config.yaml
n_kv_head: 4
head_dim: 32
vocab_size: 1558
attn_scale: 0.177
bias: "none"
init_std_down: 0.00736
beta1: 0.95
final_lr_fraction: 0.1
dataset: "wikipedia_en"
MLP neurons of a small language model. Each row is named by its layer, matrix (gate and up: input weights) and neuron, and shows model dimensions 64-255. Each number is 128 + 24 x the weight over its row's rms, rounded and kept within 0 to 255. Numbers have three digits each. A neuron's up and down rows have the sign that makes its largest values positive.
Before each neuron's rows, "fires in" lists the words (lower case) most often at its 100 highest values on Wikipedia text that the model never trained on.

fires in: "west", "washington", "state", "score", "county"
L4.gate572:138146155114114142169165087065091117174125148049101129150138112134111138110128130111122147097150075076142106146129134130114134127153091145115144133146134133054134142170103166123109066129107126141116117125121124149131186151139087143134118139117107156125109148120155131145169103132127138152155140121103125117090185115116128082114134112115153096140109130166159107114114129122136130135160139134134142092166149120136161137103157091117122121145108120105104098137168140090137130113128127095107102084083130095083134166143125092148135158145104105151130115149153119134124146116150107147
L4.up572:148120110150130150098104116125112103162117086105156139138133093162104146105093109111105140130130110116115129125151098151067165148130142132164161150142116124159138151148147175136162128109116171093122101125136128108088141127137159132093135114125164116102139146143109110104117111121129141119148124122129134107124153092149102193128155095202097149116113120117114137142114159139162070137155094157165145123142115154137139123124186134118152161137162112130154150172104156140120106129127116141149109161120123137132130169134191102146110171156113117146114123128136138122134154150155125139

fires in: "award", "hold", "although", "candidate", "martha", "turnout"
L4.gate525:117161163120145145101151118114125088134142108094110117138138127165133108140087131067146094091147149157108145109117113123094108151137111145139139126144131141152089134146130152148090121132149104140137143116124132112133129163113065098118179135100116105140088126099115112090180136109142180128122182091106185092140135153109101099140131149132118122082157157132082169129161163111106141113113095110122150113174114117112131129163134144129117158106106119144141110147132146128108129123113166159070127141144125134112096108156110150161151118121120101150157140134085119137159092119118108194
L4.up525:111135183113186160127099132140106149077142137105137107152166101110154128120141133151094094118114159133151125130115144096112136131122133139128155160076153137129148118067146102148103117096127100140110108093141152134123127127090097089132131101151138134148110179093106118154127185137170160123133151134127140139120131127137175149120153080121145146100141135113116130120133169123139141164091146165129134116124065135139167120123143127130107159164142138159123095105090103159090085118114152163152137167083146130139089153121124125102141095153078133131098115118137136138162095117168142176

fires in: "2003", "2005", "2002", "2001", "2004", "cancer"
L4.gate330:113102152138118149129106112125118132097126088147099153152131087135144124133139159122127150121139090141105149132142154167110102134139120116146168082117146118143128124132134158147125095063152163126086124167139126133121082135135120149118143089120121149135112131078094136167126115116182115156166128120125127097114152066149153172115131149138148121145126145142151116129136126158146154138116073158102118153144101150102143123128151130115151086103151099122172114112118102178110120116140151134095137133101119147112086131115086131101082142114131071074107125102154153135113105132120176153
L4.up330:105141150140175155090142152137136149153155140108125154124115098150112155141139149099181156143127145124119117121138087085104122159104072136138150097125092151107130114131144127112150087126152132147166086152094133192096092135091137122099131146134087130148139108121165106144132104081125145107146151113134136138144153121150123124137148159148127141132118144126139118075116148069123135178156167102188124117128155158130136166125118133123060134170144147173136131130099106121109119123109167079139124086157126166121163143166137129117127078128138135119093136156111154114110158094114168108

fires in: "such", "known", "use", "none", "used"
L4.gate476:098106116078120130136113126168104162125144155121127107137155150127154129180101125105135135123134133109106142149120117116113126122150148071144171167116118115127080166125098138114123108164101126137081126146147162101143121119123097111118134122110107132125104130088113085157159130121094110105183117121134112175089117134136109107096095098114098139099121104123123128179125106110128147117148127096093142152153115134110125147163111116137105122143173125124122100077170123119160115138159069160107122153103107122171119147134138120166113151155125144177107108104182119089112108150143176131
L4.up476:094147093157126145038115134105126119132087116125107168133144123102156128081086155154145109134133149154127156119123127122136152142152097168149130141111115142094164099111117143143104107119138150136118128099104137171141108134133125056125090132158094139116129149127130127136115096151184165139153120122126091091132157116173107088085118095132139118118148131112104156144124081108133102138126096152121140132143186136178138109105103108101135107117144155148109119143109104152120118110150135161133145144113122086121110102095152096166107152139088080109129120114141119103121130120161170139

fires in: "of", "theatre", "into", "disease", "throughout", "entire"
L4.gate587:123159113099141147127098144142128154114105142159153121180112125114133164167139069135133170131080149130110113098146171181139143135118133113111108145115127118151139133161160079124123147121113135156141118180155116173163135080115168091144158119135116131132117116118143146158126126104115154102126155106139132077129163128126131090135158088110124114163153106137146141140137135155162109117165161133096177149126121129106147132135085097174097123121122112076087098125173106171160113108108108156145130141141144082134105129096123125139125116075118142118119164151185089126115110133134173114
L4.up587:099129093103139133129147118109143139155119148116196152148080165112122123128115138109154122124130166127121130126112160164167144099102098092104118098118140148103100174142118136129150113111139121114121123103153104143135114120127108077139085128139103137088127124113156150132118138125099120104136134156126093159112142149120136115173113124114170129178133104156136131122120116115136107113074157170137088136103153170118133135122099094116101155120157123129071131105159104134185149086104142136150097144162122090117133117118123147138138148130164152152057117152135100125111056170125128106

fires in: "all", "five", "fourth", "allowed", "nine"
L4.gate148:171084133161143117086124110127154116110098145180125105136155090148154174145166141133137100161132150153125119107140123146107133129142107161141160145188156111148056115156129137134116096133113140085137142118173067150110134134153131157141149130099100083102114140158104141147148113140106117110122136102118132096132108176167107146116121110111118163148160109161131123101123141153109158098125136175190119147139102159118149100113109147134096102102129116125076147110105144089118122178104100136113136147126107136180137129150165116120138139153152106120137122131126141123148146181125107130
L4.up148:144109110122130118133074117130121121123099117143107093100098132159150135131101153082131133142158126167155115113135110147119142148120139114138132158135109079143121129105119115109129079111132142105157114098132093142111083108116136102117109138119146102132135144140108110145132111102131112113127111090107126101157095124122110116127130145128166162130135099153181109128127171152102134125129156174109143109146124123149129138167153157154113149090128117130091118124121112096118104156127124147184114132163096137124088128154121107161117105146090114145106157138108149149151185185190163134

fires in: "and", "semi", "silver", "sent"
L4.gate108:117116146175117144136132115102109144116156145176099162136197145102107118101134096137109127130145120092141107126128118152087121140118116131117182127127157120139110141131124110173130111101082134130152111127170093131130095092145128095133146124131108116137200104083147109119113102109124140113155173117121155117136073176122114098126131141136124136123114122123135096104104126151141128107130140173098148133127168097148123125123152132105094091094136143126074163155142121119088128115084081114144124159135150132169106086085124124102148130163119176141102122157130143137092140180088134151
L4.up108:093123116111131176132084149097084122148170142148121098143150131108140127135115115132121166109139116146149114168147149105099086108140107119132148143151126141128138179159084130099129135127110134107126099135159137105146105105126141156114147160109102135121142092184140091086114103143111123101132107158129090089083114168140132128147110093101107127121102125106151146109122138094149129106116166128144106138162096114168119142128120137155138123139166133151118127147195124076114142138121105142151084136089114138110159104135122118087134148137124160158113119125137123165116162145144065104

fires in: "southern", "country", "northern", "ministry", "argentine", "source"
L4.gate252:127156152136106077144115137152097113133098139158111124087151157118117161138099148178152124147099144139152169088117167141133142111140158121115153168129091122104154114130159139149115136120101133130098118107139125128114106134044137176129123131133136104127161105121164091150141141105118123122117127159137129154115156133149096105116135123111123103197111166117127122132116142117125091112114112109092164138127090110119119136144122162127136107101087148097161115101164088121153168120105112164149063133093124140089136124118125115088138125088170118150166173124149109091118147163137095068
L4.up252:119122139118150096167125136117151139127097113094131147104064110166133122125115113142109141108105132131101188119155131086124136138102145182121140124099119127098083099081089140155092136114139125097125114124145156128120064131167138133073130110120140122160140128146107178115103170157130130159151111112118113127163122154159154120110111151143099072133082122140114150151116107129134177106116117132130148122137106121111125121145138134161157108122160108183139161135052141138123123147139152100150122115149122145105123099116134125113175113157140115090130182132126153143132108146142098118